Weights of a small transformer language model.
Architecture: LayerNorm before each block, learned positions, biases, tied embeddings.
MLP neurons of a small language model. Each row is named by its layer, matrix (up: input weights) and neuron, and shows model dimensions 64-255. Each number is 128 + 24 x the weight over its row's rms, rounded and kept within 0 to 255. Numbers have three digits each.
Before each neuron's rows, "fires on" lists the tokens most often at its 100 highest values on Wikipedia text that the model never trained on.

fires on: " r", " pl", " R", " cl", " Cro"
L2.up378:143123131153113127124146094112128137101134143147119147110127134113140098128152149131142101139126122153165094119136170130128163029170135082158148152129094131092124111124106123145179108103086145105138143152130099179104080134150134159120165084151118104121105128129125116154174107149121103129157130097164173093131140109166139096134121125110108172141132125170127112116108117133133139135139104105135179151140098134119100106133149108100113177156079157130121141099145132123160135125140149137162124095156122072150129145150090108147134131090156158058118150159109151116133099148124133126

fires on: ":", "):", "°"
L2.up314:129132145166155136143122113133119084143083126115103138130117136122136098092127103127119118117157140160154144144121115134086177121176148112104128113056115149135154162145132138137099090157090165143123130183128135099087098107126135147130134121107109100164107099101141165101154143133130101112134102096162165058154104136155141123104144173142162176120139133130134121132147114111148131189112091127121115111116081160114185107126116127136114135126147132123109099161136155112135149138074112123086139135155166140115126095113117141051122099107135145166114124142127105125137150132136107135

fires on: "ch", "t", "n", "j", "om", "pp"
L2.up763:134116129130130152124158152123131104176162098129098150119135141131107098154142115108170124156138077118154103156126106178099139165122080122163176115155103088119143155101123116149130121087119136107151074138166138155127111137141089131113080112170132133156107113092101151165133125119125109123131145149089147112137142178122127137116099150139125134129144150178096113068163120149170160091144141112133129130127134087093156124112182181126139120193132112136119123110152202151165109141146129141112128177149156148169101139118130130128107109133141122184122114126123145141101146113141118129

fires on: " \"", " ‘"
L2.up358:111114142159191135134128114114123165116114115130145157143156110121150123127172154116095098104104153123155103132114194104109137159154144111133118132096155140137146149114167098137142135111136106132126160146118115092130075128116104132121154116149125139181143120115118128166162123135124134177140109113094134119158099109153158109138130096105162148191172154124139153139100152155155094112066099149135085130144086151105082098130112122197115127168142153151120118097156166136124137134143114158145087100109181109175165146111176119141109123110130105094085129146119134127128136117140124121

fires on: " under", " upon", " Date", " Release", "Early"
L2.up845:118138131133135101107132106166081139146108108096164170158136151105112155139128124163109097127126141095093135115115122156132118128129146096131110134112126132113146124097146214128094126123137110153127149142114149083093087127150130099135124123129114130143089116158132173145118125104117084168178161121137151115146132130128126141124122144136116111132162101107113131144112183112104112138127125109139145107142119136158190149153087129121134158149123065126077175119142126123102128113120130159102114188125121148156098098152155105088120086076124122100093116131120154117152140106108104130

fires on: ",", " who", "==\n", " season", "|", " which"
L2.up699:153149139105159132117131126120105210145119135137129132101130095148141122111158137123118070088123130147138106138132113195128138137115124135133127148158092125135153124176115162132133143100185124163111095101160114142105154115101042145084154134148104138156099120162101131142122097120147134095154156106134177104089136166109098153141139118135113154124127139112087117096120129143125151151124138118175115161150104108141110095125079142110142060147099117173176161141118097144182124109124138163151095122147150115123132148113131179166142095116122095117134131105152155109152142117142121138

fires on: " I", " over", " f", " y", " no", " sp"
L2.up347:111125096123097175139116081105112166110186133141106140108143118119163114109105131124123121130114152150165099203127074126069127084100152138123126140114133134113130102101167121103110122122140121115160120142106129098128116105093139119136145138144119119143124097143124157117162121115146083147142122073129110152090123137150103164113136125147134126104101143178155132139142071095119144126100124145128163175126122153137150109104115155128150129163115137105140150131111110165143152146156092164089123167139137127160126138125144108125098149108120126145107103164123125142053113118096136133

fires on: "F", "E", " of", " GK", " Y"
L2.up334:165138106148127180121140083136091121173136124109100096117107130152106114137133133104126115175106124128116098088095162111096118132154151119137074106156137115113126113101113129129094141162128114097127099148098139123124145113134096158105089152156107166143078121139165157123099119133120081145136099133134142120121119118134103130110129106138122099138191141109116130126131123156114116177121122144151160123108102101119140135126142128127147109132104111151131202135151148113117146181147140123112145160183104147140114110128129122132143124153105093153141141148112163156106139133123119124

fires on: "-", " States", "riot", " US", " Grand"
L2.up37:151130133100126081121135139142148178143085150120126128142117114142169155152133160118096120075149127129150091139151140124161138128121122145104127136112126108125122115117115147163114096097143128141134125111104130129104131105162110090135118123158131162134141179140124125127138073092090148139135127119133115136143111136140140138095114138130081127103109126118142134097093211118121190171127078127142086156100120133119098105141127153144140183177138139171125108114101147168124107105124112125124064107124123123158136106153170158127107115125089132124100126139148170095173117157148149118

fires on: "ok", "ik", "K", "46", " RAF", "]"
L2.up84:108154138120101110115148124078116144127134112147106095087111157133127141101117087075153155117112129110132109146109147186144163147114114136175110121147154074132121114093130172105136131129101123193086122107159132125124159138097112122124116148157129100125097134131154119113084087116088125133130083126126150149136106116125122166160085161112115114109122160129085104077113143128113145162148156110132153154095126092133122115122108144066122133134112157091149095169145135170131138122113119150114142162123132177150150090143153154141110113079107106162137112154125173115134142146150132107

fires on: " was", " is", " were", " are", "-"
L2.up905:092127118077151133122124151126140145136118115140119128098125140174124169146148132124086118141092111127126128141137138135135102160124133117107117133161151139113142132090119143139134098091127159124101169117156100161137099125135119131145153108144109148113101104120175114177140113137160122180156118141143098117130098123151119095086132126107098129182120125096135118132124129164128119152121105087108101174132122124108073124108084139112123156113149125148142089107182158150181113124134095136155132110123137137171078129146145122150124136131129126117092089134138141136120125160144146103

fires on: "-", "-E"
L2.up817:119107110128128091085130152142154165117080118134131164140094127157107135163204118121134093120115089104152106092131146110122077115135087124096144165110147113132122118139133108155123121086133150084113139117161109174126120149117134144126122131139129172145090145112126143154126123158118123146127101119151121131109113099161156115087092170080115123137101111148096128127132163099147128142150084116093117139126105115137113138104112100132131194116112129164142131130134110116157085133087152123106155098140152134161086115132153148167102138128129163127130096106134140122143145157123104149

fires on: ":"
L2.up1009:147140153134181134098151112096085138130118099135118132132141136132130143108160099140145063141121171156155137118121146132099127108161143124059118119072163145112169118130148146125175106125134124135152145162104111166172075136127093163148141121119114120128168146130121172114113156129120105114135121113130154087114133131146128138103155156110127136143149132117116127163094118144168114164122189127107100098153108107130123091110082104090102145150119123128149145160142103144146142155142156158114125109171108109151097063102146132065117100138108116134115125129119123109129133143151148126